config.toml
n_layer = 9
head_dim = 32
norm_eps = 1e-05
init_std_up = 0.034
init_std_down = 0.0
lr_mult_up = 0.62
decay_shape = "linear"
final_lr_fraction = 0.1
doc_mask = false
MLP neurons of a small language model. Each row is named by its layer, matrix (up: input weights) and neuron, and shows model dimensions 64-191. Each number is 500 + 40 x the weight over its row's rms, rounded and kept within 0 to 999. Numbers have three digits each.
Before each neuron's rows, "fires on" lists the tokens most often at its 100 highest values on Wikipedia text that the model never trained on. A number after a token or word is its count.

fires on: "-" 73, "." 17, " -" 10
L2.up138:417495465501536527512602477518511513564480505448488554454573468496492526517470428501504480548503445473484445389479448540526452538510486528566515494455543495402484511445585498493474443511496510538532522559515539519564536502495481529465490502506472538523497482488510467533548478450437453449494510482492420482475423515452501484425460534529518464521543466476466484507636513505463488483505

fires on: "an" 12, "od" 11, "r" 10, "|---|---|---|\n" 6, "c" 6, "w" 5
L4.up44:489475530555494553453492590464568503513496486505452554531533512470539435536460475461471501518539530480546531539548518518546486577503484604481491512542445425515564493522455514505489501503483536563507532454499480514493446519540479458466456529487534485500535579481557523539475436511419493484492496459540478424562454515560537443477501522475507535470491440582489409468503544467462422517515

fires on: "her" 14, "ac" 12, "h" 12, "m" 10, "ast" 7, "-" 6
L2.up227:488424517516518524552475523472457523470440482456480532434437459487479516440500504510472552510474546481527527522508482489514427547513507479515484518470460487495521569441529460554514507463537579505435500541535512515507497491470496500537492454443461524447532439465512497480506446579421444531538469478508417494536429428547507576450495498529497422560544553450450504563480507528550502501577

fires on: "b" 33, "o" 17, "c" 17, "a" 9, "anc" 5, "e" 4
L2.up32:544514503535482535504452566538533578524510506545553492501457512499471525473450531435524514471546492496528512483475488536457444557495551503497557533454498513540450560508509500500506491446497487467591518485426483519517512598524463506487515497482495512539561456449453481447505418470444494533419559567502402483539519475515509499435477517526543504403471491513501533447490558493425566475495

fires on: "m" 20, " km" 15, "s" 11, "%" 9, "/s" 4, " ft" 4
L4.up595:541429604474472494516486512555507452426507554521456511497484549543481510592511437496483506502470463467507538496463483510513516515456580481512523469519451495555513507482497452448525460491487524494535474546485433514463472544504490465494544527500494427582522521419544548498488520476459492536540462423503562402483500432564559493545541472490495483548508514573514524483442493518481529462461

fires on: "ert" 18, "V" 11, " fem" 9, " feat" 8, "ort" 8
L2.up472:472534480429459504498520528512438483494479448544468482455485605465501462480524469491501511472482522473484498509495519490485477575517495524466535500545504531440488507500437436527526455477499506468443474531503575546452490495527566518443525592513446532470497539481488531493461541518430547511492563488490498529467533490512572543469503524489566456489489461426433538506582520518545474542405

fires on: "ivers" 12, "inent" 10, "ation" 10, "reek" 9, "ific" 6, "ever" 5
L2.up458:478529590481528516528525474452498574523507434487500539455517531421396519468535483422468493494501574502518491516528474463541508512525514455503533432529458538483445502510475479530506501463442516586455473518541451448599519520502563553509592458508556512429507434466467506485488527525496521494495538443496486474545487547496496477513611515537457467505564419482466535543447452496436534516427

fires on: "ar" 27, "om" 11, "ing" 9, "or" 6, "ation" 6, "ad" 6
L2.up563:444435502513522470487485547489493425498545490530504429467492522491561463486543548485542467453491559421488515550501461455598522530530552449483464559510541528492478491567547473475481455554420432486504465539474532479434508513409585497496519555443446520511480556563503467499527496517525544482464415468565470485452514524502503528552462512567545489542502413510507555502536505568564556468461

fires on: "n" 32, "ev" 6, "ra" 6, "az" 4, "ac" 4
L2.up599:522477534501527514535422416527544571538550456451506558445467485527482467531545483413494470554509497484493498529470526571520469457523505486441523501526486502467459503431489482496563552447525544513529511558500485467578475414539478471442510546553478546498448478530508459503487474487510500540553417499519427523492457569491515542527496468526527428602529513460474474473483521523427451515538

fires on: "y" 37, "ort" 20, "est" 15, "ub" 11, "red" 5, "ography" 4
L2.up672:493510497481542538553516466471497561472461573530460458478503489459556492524543536485533522556529503553426501482435522524474499553453454502499505520532520569511508450502482554549440513521479504472511503475596491468521536438505549464450531490561456470450551518608514523542505447470558583531430459576552441479516489536586559543472488521519511503445500502462554507510460585528572521518512

fires on: "ult" 16, " million" 15, "med" 6, "ode" 6, "ou" 5, " date" 5
L2.up471:476510545470460451425578501523492564482514531519523498539500562545475485461441485487539507478507508411453492496535573450491492534502497476471475434486485524508463523564481492517511484517494439468616510438530393519465513475512470508480491567494539503520455526471555569453491521467523556435552483511569470498486428607439522511512483540481588472505482427507487547477593508565517575550540

fires on: "ia" 52, "ra" 18, "et" 6, "any" 5, "te" 4
L2.up181:511460533469475456512474464505476469457525394537484501498469495512476466525503549513484523477563492499488467538520459554515441462561539411446509486453509450492528593496504385543408504443473467478527565419485518467490552468496537502495507529538523509478464580472501505494525525449567424507448527490481456578530447532476476442529487514515539492498491567532494541461480498449393481568494

fires on: "on" 19, "im" 11, "un" 10, "an" 10, "o" 6
L2.up711:493505450445513443497488508489489492448522529563502462540447478489507447445524551515406480503478480452495544472483524450539423485450494469518430468480555504590555459478492470466485469492485539484580546536494473568505424545459479517520553520540545514395454458495519524537507501479476486519480527581525483411498450505494460563447541474455544478403547480526575550429438459515548550510450

fires on: " sub" 32, "ub" 11, " Sub" 10, " trans" 9, "ail" 5
L2.up235:564535497476466522485506506461504491574472524451515465502545440472367484430493427512586460473529500469511591599468432469487485525533514500562485450537503518514486520550582540490466552541545540499494514539524493521501543554546558507511542480541516523511413469602475573537499573560495466488481484424408523561472549431486519533511497457532556464411548535490520539531555473500497492419454

fires on: " any" 18, " disc" 10, " every" 8, "cl" 7, "isc" 7, " relig" 6
L4.up475:445420528497504503503509522571489518543483476498516551497514470545509450511446523493536527447569482514430541482515556548480482436574511545524526550463471569452409538467512510484469469431474459544519536459527456462456537524512494513486560561449489504509580540410480565532476511471527544509612462487493471521507460515473529505524495552516514493425561449458465524484563525542475521556470

fires on: "ing" 22, "k" 17, "g" 16, "ry" 7, "n" 5, "lish" 5
L2.up404:436478531582494499507509481515491518515438465449587539449468488488501479497495474487550497535441480496468509532477473479469474491558509482483482432492532540461567490522464573526461534484498554448522518458538485473547442461489507442514480566475573507557462562584551585561471508458474475472517437497455433523567501466484549519558548523448494474552453495535524473510571466514550508536490

fires on: "n" 18, "ter" 17, "ft" 11, "pp" 6, "d" 6, "ner" 5
L2.up482:472448493433561501559460564482486498509509530527468606429520502506501454486463541599489440533456528563495475478521507495540420475534504490512518476511525460482559516488528485547500426555532543519461475446461507471451475469557492482474549497507509506510431461460473472498559491533470448535501454505541514613479535527546530535506540458485545497474476504540498527564478479488494509477383

fires on: "ol" 28, "et" 21, "os" 13, "ap" 13, "el" 11, " A" 6
L2.up547:509599568499539558538526473430493481441487487518486559512459456537557501498522545505443454476533532460420503458431577514574551498433441476442499475518496583503471503559489521559529441479559420452449468478491498484482566543451487481498557481476538505514531529441494499503529475486609434508525534467514487532487491555539477523528478453489505502460530543498524519445486447518487494521489

fires on: "y" 18, "yl" 17, "og" 15, "ic" 14, "ry" 12
L2.up604:451445540549530490510560511458472557485501473544482502468498539523519474468409398455570509434506396499442534577461515488561484498497527486491531485422485575544560487511549559485500434411515558515556475460519520518571493536517503473483461504514546510506480492548498514488545528500515430450459495536515512505508508471530579524507488541481499498527491489487521519524418527556387466522499

fires on: "h" 13, "b" 12, "d" 12, "y" 10, "ham" 9, "ch" 8
L2.up274:519491524520514456504576491551488516458497467513581566508518496507452565471517534506506479532562541497577550483464597482511483462456458523495535413504511520564474509491466524497535557468544525456497474507501516499449492487486518476475509494468482457551460457470435514588474489505468487496496491542520532456441470569432474541539490536474569502495468528453495533456536479443541505427531

fires on: "ar" 28, "or" 14, "er" 8, "ac" 7
L2.up759:573506503510536538476496509509489482526503497504423455475560464510504477451520547513515496570509501541545468499509407516531469569452503483500525506541540542505460574534464496465537456540506441544507521518484508473538499479509540496457440475493514574497543474497504582540543537504455531468490505542459508485451495524476545511457578468493530578516482540467521518449441376509520548484521

fires on: "." 28, ":" 20, "r" 8, "|" 8, "uch" 4, "od" 4
L4.up199:489505487569527537485525513435470508523477488548469498537464492591539548526467483551423547556441507496521579546487464458531467506548466599512469579468418453475494508483470522570518593513587505499540550470535447580571548537506468448523492499522527454547471488502561466427480448487518462448484474566509450451480412447511533480476458527513480486512458457526497509494542487471488514500449

fires on: "ik" 19, "os" 12, "ov" 10, "ol" 9, "at" 7
L2.up512:435519453522466391497542547510526520543537543528475567453515533538484474456468457537498464511381454461572535514502500453483551412543457518539496475557560516534513533519407519498491487445509463479435484602480472437544493475533486553500526482513501487513542550472537501549520548462472478504533492476519452472480474520405494527514533480455550502548488503505502470521502476526481568518514

fires on: "m" 20, "re" 16, "erv" 15, "te" 7, "ra" 6, "igh" 5
L2.up398:505453564468429528498567501527449429456549507528524513467442507435463503519444466509517537528480492466483469546544504502513456426551532520533524463470553470530500523533486562505476495462547539540502460441491484544575516524473581512545548570478448471567422548474513516469517524509476501511546457516468495470456563487478507580528418571499551521416507525527513401495521510481498471458520

fires on: " O" 26, "en" 17, " Sk" 12, "er" 9, "ra" 7, "/" 5
L4.up192:483493532452499512465525474491455507434545499534546505516514482524519462538478557459515466465473523506519540472479453478483504549485546519453530446532521490529519519565517597465524498535549524452547509477499469437450507486455504478513511547474588572544532508519471479457467458429455519514535533477480521563508444536482521545421511510563506523554432455447529487518445491535480405513492

fires on: "z" 61, "b" 18, "g" 7, "Z" 4
L2.up362:515530471480450512509509478555489463432465537611495420420492522505456502525505458519478477490474483513530578480539499447508482520538463502543485446491393527492516504477555472559553475447388482562492531481502529503386441485502469505493508513491470479481451489442510492522511528531515497508507461527461538581477457501438520473458612462483421432512480498491470508522574489596499469497496

fires on: "y" 40, "he" 18, "T" 7, "r" 6, "ir" 5
L4.up322:506456506513488511593487507498476466497485526506495555587572502501575521557485497480468421518484501510484465450456434476489458398519451524503513506492510460491496485523482488467572545456500542483519521456453443462534493497552536419463514568489463494541532542461476452489472539473574481460534464432499503478516510529526476551519507592487557434515457501431492505510484561546460533524540

fires on: "ra" 14, "ts" 10, "y" 8, "ch" 7, "ale" 6, "ish" 5
L2.up211:568460550485461530517509506483482506466522488537481487456482504512454506517536485508466453568480500502503517475478511516484514537473404537486525421450486456502510579522512522526478543537513458497461555417556535514402604444543515495506384440518573429528563495520524444500448499502459536523499510499501461444502492511392532481501429466545517475417442466571490559505484482497544558456586

fires on: "ed" 14, "ign" 14, "ig" 8, "l" 8, "ro" 8
L2.up766:423425519512498486446529546552556510497499509537485474490492537492435550551511499528510451446534544428507580459421447443455554484483488473513481499479492451485477581514513512538468494529541562491468487515553524434546515539515515454443444469532508491511462480543499509509480533522481489470570511517508546492498476462451461508540453540493497481551517590545486495559590522481445552495526

fires on: "r" 14, " rev" 12, "iss" 11, "at" 9, " Rev" 7
L2.up641:470403541479464575469463466523539474500577487496487548505500535508562543463529490521442456483445574507543541531497519511534461413527428517506525451508505552523516508566489489460524518478529419496464468462479522565470508506443538453419525464458508480479444429486543470572504485436493556544490479556528471420516388520467483517444542454500496538564417570530527494462470486477485485498451

fires on: "le" 14, "ru" 12, "em" 11, "ele" 9, "re" 8, "m" 8
L2.up513:602550510472513401481509472581477476509495472464523528486485540447547386470468478506479550473475578498509516525510514516518528512523531475487544464496481516465520496514494446493501465484572490495451431533518445590540522543534542537497580525488470407515470509559517541550449527553542520459536513539566461454490494571499499574433456573475474542535464487486493483509573482505509487481478

fires on: " he" 33, "." 15, " she" 12, " was" 9, " it" 7, " It" 5
L4.up135:442439526527490484510427518477437430499494516488470449523400527475413496532528462488514542515493546503534495574547447444470484500579469554534497490491524475481583505522467425588481481573520464495461505476478486473574575541474532438520566501546490466549545427464510458514535522556424442453498524518530518542443545475497564474520540482519547504540464548500466480542453457501453495518546

fires on: "el" 26, "ol" 15, "l" 13, " Bel" 10, "od" 7, "ount" 5
L2.up628:430483532516502563533491593540570469549413540430480529465510481495502468510510533473482402555571528479499538510453475495584504517526552564434476529520524486486491519457541525491555542475552463485466443466519504511439486540537435472467572509520590498516506537511508487529541536555575545484508448429568499496501546576476522515429570501438515515490471496429472493498523427535467460479563

fires on: "ly" 38, "ry" 25, " also" 10, "le" 6, "lear" 4, "re" 4
L2.up258:534458440477476439460492500583495489435547435527558524525463530562550496440444530522469452540483514478485476564524468441553480449468528483477470537440555503580494554509461537509455509495464495443465529505536529433491468502538496473438486501495463452456476547548483420533587536542476438459456450563521491570478550484543532547475559559533517434514533453525519578517457458513488434473480

fires on: "re" 29, " incre" 15, " are" 11, "le" 6, "g" 5, " were" 4
L2.up193:491566468478453569426470530505553507487464518393540477498504521540540455532499525553499487472520588496447534451510487545538475483468551432520484439504512532470584551522438510519509456465517442485503496505510474520487496555536516488515482517527508511484486500510513477462585516545405535452536506515506533548469536464589561496435551480550519487462513500481570534520518497450433439505467

fires on: " Ch" 38, " ch" 6, " cre" 5, "ass" 4, " Qu" 4
L4.up268:513494487499471504464484539499429454560511470464484511431521547508529439505511556555526502447538430486468572493507426558513543476521533442532562445519455489504542540502461478481572575564456452502520482490529466465480445522465527518492555521500480502515519534478507536618450464428486480499502451501536517463496428473517442432498531547533522544481486496518598493494461465508487528485572

fires on: "s" 20, "o" 10, "is" 10, "pt" 8, "on" 7, " of" 7
L2.up682:520562478521441415419495532455450539507482458477505604487492455520480441468492518546529497461505511478477540513572532493541580491452536526493445467469495499475506539502561549501530459400525559547409489500567523541475471547506429476469582527507514463566459472505469489515521599524490518541477573513524517527511430500428407553490561486517558461460511469490537513428529478460526533524502

fires on: "m" 23, " Am" 20, "l" 20, " am" 18, "rom" 7, "–" 6
L4.up105:555527511470485448495486551508486467571471523511584510475502503513510499490517455529445490506472503526554411486511438504446428443485523457431493490423535468480489487545555472407541468548479520525521443410449470500406516500513492455448508474518485552569553426540505531498495483484494549527511536440531478511487408538505518525585565427495478440516542517523431462499459453581530491529451

fires on: "ó" 11, "en" 11, "er" 9, " I" 8, "i" 8, "k" 7
L4.up140:518496470471605520502526466566499491465479546525497466461506518514457495518450472486425472511462500471459459510445516515400496608505569510491488503475496486476523496458514469470502450519468465437547571467443516377475430464516511516560415494462564504485545500602473499488505442500430456440518481497456561460437451463475476444480520427576420510479502519515553501472503525491419492540541

fires on: "e" 19, "ay" 11, "." 9, "ub" 6, "g" 6
L2.up325:526527465495536479596437444563501487514521485460452460526465484504541505556492518461512425482520496509436522530523468525542474565557455478478500502453495462556495452430552436500500526447523502505517562471538459519516555424429471499468459548544459523467528543526555465473475433505461460507445480389464434436479509508488564416449480552469435477470505550490466466535557492492534492466512

fires on: "." 99
L4.up102:500457504475551564439525484507453457455526487550488569490581535498546452510471538473507459423520401406486553542550457475571519584544536476452445490536463482438417477456522501530516546506506586522585459565572471488443498572416576527479498555503488510490481464516528511450476494516487541542510498451596505516546517459531517519419542424506521450498532523466580509502462512531535536464510

fires on: "-" 52, "th" 9, "e" 7, "er" 6
L4.up415:487477553470529524484509485527545483502520468540566485520482498532485511495533597503466462401479475438501597548498525442493485541459465486514494451474522499502439502431473448552564565505464540512467469432467540432509485515516485482546565542491501500451460531487498508535558504474479481524498474406501525431513469553465615487468446492482484507495445383498527497471501398506532517429512

fires on: " A" 64, " Stud" 11, "ra" 6, "u" 5
L4.up202:576499592556514530482534486495448508466468593526528566500503489475555539452581535494508502444449484549474476476513530522532506534513463531482604561500445505488532481557469486456455507566502389473441471601539510397467472467505491519534512449518573466434574500500428549513525471487510502562523483471447520509537576528462501431521541490548513469524495510478485469545497510559532508539471

fires on: "e" 19, "we" 9, "ad" 9, "ou" 8, "ing" 8, "ie" 8
L2.up269:476465457538588497494415466543469485589488469436486460451531477510485474540505538491556574488473561519553461554473487458478542451517496487432450457504452519498490561497550480478589472579466415471487539568552482509479504482490530543436487491500492528559527541501495492540538498464454516513479440499540533491482533510526435508435563519465512448504442448446496469607494475541511544483519

fires on: "ass" 20, "ah" 15, "at" 12, "am" 8, "r" 6
L2.up240:494414493476419496558465577506465484496475526530489450466470524539553494486531498542432475517536501518508463440504458468461489462495504566505512513464556591464512486522498511503582521469494526505390524525491500473467488478517489543444561468490472472487432514504542584535549550523466441503534521505532493494478531540418567564553571442446519528578526517522479492477483506464538476480450

fires on: "or" 16, " was" 16, "em" 12, "and" 7, "ub" 5
L2.up236:542501469492500510531516432482559435462491526546501558484420533556570466480520544479599470562409524465487561501512510538523521487580507512523472497524435536461543473520467577485513452502562471524490506537510435518561456534495473491544441590478486516469529462392485514564460498569566466495501512419489415526563559515496577526504506424475507487489497487486507470512533453481477549536514

fires on: "ig" 28, "em" 23, "al" 14, "at" 5, "est" 4, "r" 4
L2.up729:490484465486516535498511492471504405472621467513543472482566463596481417458529498513468478463389518491553497469493581536547525546480477433440436450566477492531430509493503424518505480514537453491527464454500520564500500439513496530444507443481545552421511528519426492518553483496491476559518502458517416465474484481495465533530435473507493505476556548547516514516492517520412471457473

fires on: " a" 47, " and" 40
L4.up707:483452499511555472521462434470527461446519465486486515507499535490607492469514557485541427484457578489454473531547515521438455514483430484460554503488498487519579428507484502539516529523471430544513507594513508515520562490443485540446472444504522528435483497525532436488432446541486538494466466420473486543519544518554543471540450518549483401466505440496505493434487531465490486474413

fires on: "m" 21, " qu" 16, "," 11, "ific" 7, "qu" 7
L4.up738:563516535534512515550441501469479395515504482510522510538547494456560430567509527517431501497444498466483465541491533522584541459525514490457536464512486559466530480552502466520468484485497620555539466504500448474552470441525453466482542519489554466523457507599557517491536403512542504475548501485483452484501435474564481445504491467481515538411510557538533456508488541474554484456474

fires on: "ed" 23, "=" 11, "ig" 10, "er" 6, "eat" 6, "if" 6
L2.up524:450519511465505514429511551521463571521469505471497525459480608586546490515493473476501493535565485499488478446473563507502510515479467471393483490464418476513505464494503535553451544463515545496400507562536572509481482483551457547456481507451523416502464525468506650435504548491449479467503507492559537519482485508444512529577488569538487558554511483519509543595569490503495419462524

fires on: "-" 70, " " 25
L4.up114:434408517518491576451513534549547436537536480538447434542473503543528494496501493464439526550504454448503477477524469416481468554484548521469548546515511539477499488449480500495533503530485464495568457398465492471511544494587535464483530468506373573536561531517440592484448479526541493555507451480465491492589421467465510527493588581492495471423525490554498513495539452546452513528548

fires on: " ab" 28, " Ab" 17, "ac" 7, "ack" 6
L4.up345:491504542421512515507462511510500513472469459507500590489528547531546525526406510455436476443561516483431550460539463450508435509569547486431527454428430488488519441473518557587500457483510422458549487512550474478463515497518516428473585451471519508533460474556586463534508459471516489449472444504521425545482481550545496543521501491500483526514496519468457465565495577452569445460503

fires on: "et" 15, "ut" 12, "y" 9, "ory" 7, "ab" 7
L2.up21:492560524499554498546471405473543511451469545487566572535498476511540537503526470474540531501520502564446543446473515554529453484553491575459531552474522407476467517485533523419490505515587518442486498484524476487532545547434558447504485468577513510550479413543568488530510449437486525460462567480524488515464474480447475547552475505535534507512497479528550514582444425509494464597396

fires on: " qu" 36, "qu" 21, " Qu" 13, "ff" 4, " between" 4, "ever" 4
L4.up616:485460510502573514493480554507535485548538526471518488442445579545517577547465440517434467458392487479482481540541456483533454502622504511530505490569488483525515534574477460543481534442466480489461447474449492432530449483532486495521486518524551489503533464490505472532611464498547566575586467476443526534548504485526414486525513476498458493447470450523573484543530521526531513477495

fires on: " e" 49, " be" 21, " en" 4
L4.up620:466479512508513500446555503464458447446466562388524490511509541518520539508531510475517473482413471451472515448515438454559465480446549448411559513563487475504550501522582535466439572496539428537534487493475529451516548555523521491571485546543504525498504508487515466502488533526488449457402531470512514399505461523512566555533528489481453531536495470510445493556548492482503508526470

fires on: "y" 11, "ack" 10, "ock" 9, "ow" 9, "ik" 8, "it" 7
L2.up505:546506501482457523478480525544527503501530565486530459499450490422490493485565494573486553502543504464483472551536542533517454415589531567488488507520521475488555456549532529493500495522521506439447467512484489479507468512491488534472481478472548478560515512493518456442531501470497597502399482514508574510446451412427535529507550527403567486466484540556472496522473540482484579513490

fires on: "um" 12, "sh" 10, "ff" 9, "av" 8, "g" 7, "alf" 7
L2.up254:488535542569517486482488472483539517564533555390526520503434504476442505549552498518485485464459482486468497441487492473392458537525438573462447493482496538548542492488470466476519544470446442466529538463503458510507517496474559502480464520491490448502452431494414523541437455511539501469434456517468434549518462501477581581557540432564420492497485453570490495521474516435528553536513

fires on: "ac" 45, "al" 21, " qual" 9, "er" 4, "ling" 4
L4.up692:473514491391531458452529533538507549516522440502509462424552473529462457464533545514496510527511536426502543460421496467534525520490472463476493498511466580401465470498548490523507447485587500541540473553520519501505493534530475510470489503568511526471509357487499492482518485493411501470503527502444488543451468565446501514451528484465419451547529475465511552429455491532521535465466

fires on: "n" 15, "h" 12, "inc" 10, "s" 10, "ult" 9
L2.up132:483482439551565567572404465493464481547472518491494476536449529513512508490592509569441527518480500424543554539474568501543497615435511500527548489475513450545482560492506469546557506545461427567479520486546433477555403503491425513517418465514473492499478524549554517476530454498500566606534475476416536487535543510484490522538539480518434436494580567473442490508565507511453514588517

fires on: "A" 60, " A" 31, " a" 4
L4.up728:481517528406457521522457442460550526536505570521532523483541434517444476447499555468589423567526527467535402459512527519556432552449503518419562491449457478498525461510543503481518486492484473474468473569503494421520478512462448471488505460428515522511584470483508511479449472554494527533469542464505465499547500464530464528507486535531497474469475441435499540468426446543477495545530

fires on: " all" 34, " made" 15, " make" 5, " be" 5, " formed" 4
L4.up760:499476463539455532523555515458548513490511572492553501568514499463422524596574455478501563465492632485500534511482517534453450569465550539524511486516461513476508543509484584451465541537532459488549523505490497504474474470551500445529515449497532495542509464543548501470532565496431525436447515552505546452490460587576526495505463457495512504496512497519468598481527470535509526543542

fires on: "ur" 35, "r" 20, "ither" 6
L2.up452:531440461437503504550523570534461515507442536481481543524428515569558516494544473572540559540472496475599465533530547568503540512592583506495526499463436436528527479499453499467514494482497506546583506529431442516432489515553511521497473435500506538427460476472510460525458506485406485465549490511501504410471464469473486430461464517523550496527431521529499517443417539481555526511571

fires on: "ut" 17, "ron" 14, "y" 11, "ric" 9, "it" 9
L2.up86:463593579471423575590518460484476467415444606473520475545495535477486505519469475505529463518468527472441486469476440552474582524556500556459496454426539525479523464528468507519558482448476540476525518459439493484536551482490507499509521460574465501521432544447455524497565476477445511511465484570453532579485460467415453530507460444535468543454498532480539547446460515517426503500459

fires on: "-" 73, "all" 17
L4.up700:503557548523498497430548542537599476504585499520564439479468477472445488456548472552474458472561496471586516495509468464424511509512466496439534490506505485418532555465522456462520517491483498508475381456548458454424432480554552501487529544469451455542565490555469534507500484445484467496494508478523506509511458501495539470527513491504488543518493485573523553420547442501465580492485

fires on: "es" 17, "ar" 13, "al" 12, "ch" 9, "an" 6
L2.up392:520508499512477473547537547529536473528448460529434480451527501492453423495538429489543403449472474431551535533531423521616499493515530481485474512534485539482482576487474465559519496486468469528517496586476522472572525527463527491562518560506489480475504513547519561550508456530416440438493529512504495487476499507433469435512505520497512493478495479494447445543505486537544480443540

fires on: " im" 18, " her" 11, "um" 8, "om" 8, "ram" 8, "9" 6
L4.up279:482489498517527521486477444438498535550431549545556567533521482489500489549479470499424459478419500558486498459482553564507562526517531583486508578457501525438506471471480433481509538539460547432517528568481485452501516487522480500522481460536489489495444476579491511577447486590478550461455446507488534509491502496522571513508524555525543413472519479466522529509505518532486456456400

fires on: "ar" 21, "l" 17, "a" 11, "e" 8, "o" 8, "E" 7
L2.up708:533510519535490470511482469554531546497555514566512480460531479443532512396451494411505466441492486514486471493488578482510522504617499451517501469461519558489532529466497481483475555467460454465504423453485476515527532514509598420476514509574504522552467473532447551529410496520490479465492518531516519440474462536506524494486486552470471574416495427485469501452537518532537524381497

fires on: "est" 11, "y" 10, "ind" 10, "aj" 10, "j" 7, "elf" 5
L2.up120:515523488514519485453528471524440445538518533540450543494533510543489588489543530584549500464493502502541515525453452476543509445480459465502484476539437461518473499459476496574489507593470455509546556521548456483534467432503564485515499449562435475395477530545468529481528571502415535529451516515466461532559458529562571536472499456440525493501469492489511537549491546471523544545490

fires on: "ad" 17, "av" 16, "ac" 12, "od" 10, "c" 6
L2.up674:464454540503583489501486485489466448441535544532524427482462491503497527524455473468532573546477541455591461526522464462482494529492468464493506538530469527545555490474476487541526464474555491590537515414486491593466435446501543549466485473475532490507370558433563498399519465484501541561524443480516507434456475526497526504478522594462521503470576515467504483412501583555494529567480

fires on: "ra" 33, "ro" 13, "r" 9, "th" 8, "u" 6, "ash" 6
L2.up29:513474501463556559519465575549497540474460481467506511485419507480401482479506471496551514521455478502510498503441528473568495488513507452397576521458472470433438468481479478550483522509502549538539499513492504499446441468540482522403564466523511455411502509521431441468510528515568506555484577461474489410504499496425513469488506468604530479436442495485527450436533502461490466417513

fires on: "ic" 27, "ific" 11, "ring" 11, "sh" 9
L2.up160:472530481498569527533444485476516500492498535502485536463470521408473563565520464521464446505508513428524540477437424530460506505531564484526530497441544521484498519519454510549522532478420557485479520420501548548524533493518417454455497512549564461509442466479463528551521485459424483479489476467515505569547505475436553518517473513499372520538446497459470510537497488530456547492558

fires on: "ra" 57, "r" 14, "ar" 7, "al" 7, "or" 6
L2.up552:512446556520546541495441510426485489511474576470546496490537475449518530492573520467519512478503472553490446522515476522562459545517489520503442503482551548519484563488445495462517509504473556442460509413519475435481473484436524494443476511450475520499473515449529457500535545514450556489500487508431534502501536559522516431433508482508425526519553497567539528446475472583507524424469

fires on: " to" 30, " Al" 15, " ft" 12, "ron" 6, "ad" 4, " Dec" 4
L4.up328:494496542492442523509532544491554488538468506450501513521528381497533490599503469521569476474513488495505506492447518483511543538384540504423533448490533457489541471464566459463556519476497445562496408583553503508519542498510515587439522417533468492564442530501503503480513542462443529545527535494441529479485532501511519568481534541454442559483479495465527511440542537529534524491474

fires on: "." 100
L4.up35:528482473514473532549485489491509578524421529480520565494502525574515444531503530449515527466461471533518566518567480582471453601460483479511465488490513470443433462455413538513527538487494546420465475489531480482428513512535568389432519443510508540490467437540547467454415525478525534459418477461548460500532478507445527489511522461465520537536525505473571491507537473493578497479523

fires on: "e" 20, "es" 18, "here" 10, "ist" 7, "al" 6, "omen" 4
L2.up663:565471482501497534479561521505505485469437489508513484481512508481518579520477534490487516505503520486473442494548439529493456405546530482489525502518445519493517586575501570512514516562541556505468528595421491428541519479519528564525526530476536497545529491421500550509475448480427458528530556444485531529443411465485532440584521525447581482504444557549468464461465471560433476477529

fires on: "it" 39, " and" 13, "t" 9, "p" 9, "y" 6, "nt" 4
L4.up72:539515588513491526538557479526449434452527519569568495483454546455535508548454473543473553510521466423540488470462464451500470526464425579451513577447461502507479527546406483512496468513422501537442438569512500528516534479489494532507537503451547513523517515514485482431489458463555489430459446505489512444454501517400494524459586495464579540449492535514562488582511516472495572550492

fires on: "m" 28, " rem" 10, "″W" 8, "b" 7, " disc" 7, "ele" 6
L4.up146:565551565495510468443436511544499446540501569551533533448475510512476493468491472557478438495522435458551556427524490547473531471481508520564481454476546478514498440503470542551486485467508553535473506581542500514538525510526448463405611520474507466515547498570512533469539542528494485507476545538486530501529466543455558510566506448496428496478493483542519478490521509527522503516506

fires on: "-" 95, "|" 5
L4.up370:478445462485548459533503515471515457504498443548516492514458498500559427549513478540449499497479498470478501524574485490559456542581527477503516549533521603409476551465627528494508505446525458535358535528534525569467509488442524447465537549474504476490498479533484396478538495474523516433548509510483513474492428464531419570492516607488473505524481437465440536473574494442518458526486

fires on: "g" 17, "n" 15, "sh" 11, "." 9, "isl" 8, "qu" 7
L2.up543:521433503487520437540465574492448520517569507420485457481546458500510527555455478489514465450540478486499506414488414496534569547501494516482558501408516518544471559491468470481491529476430500464517552411556519421526559464477487490495474483523516528540479452554504475528532499419502580506521474457482502509438498528458505515515551461481460417518515492565479501507531534463460501583565

fires on: "p" 18, "m" 17, "b" 9, "l" 6, " in" 6, "a" 5
L4.up113:501455514529491505533482489425464427551544537493568494447456509504531465480555437563511440477557420511590525479451456529427476402436486538496512427505485508555491547475448507496520502514441499579468486472488480465541456554544492389460554565539498397533554477491503486434493498503472509530483489517562535496508476546531526543499525535414505488501472498507485503518540446489484550592462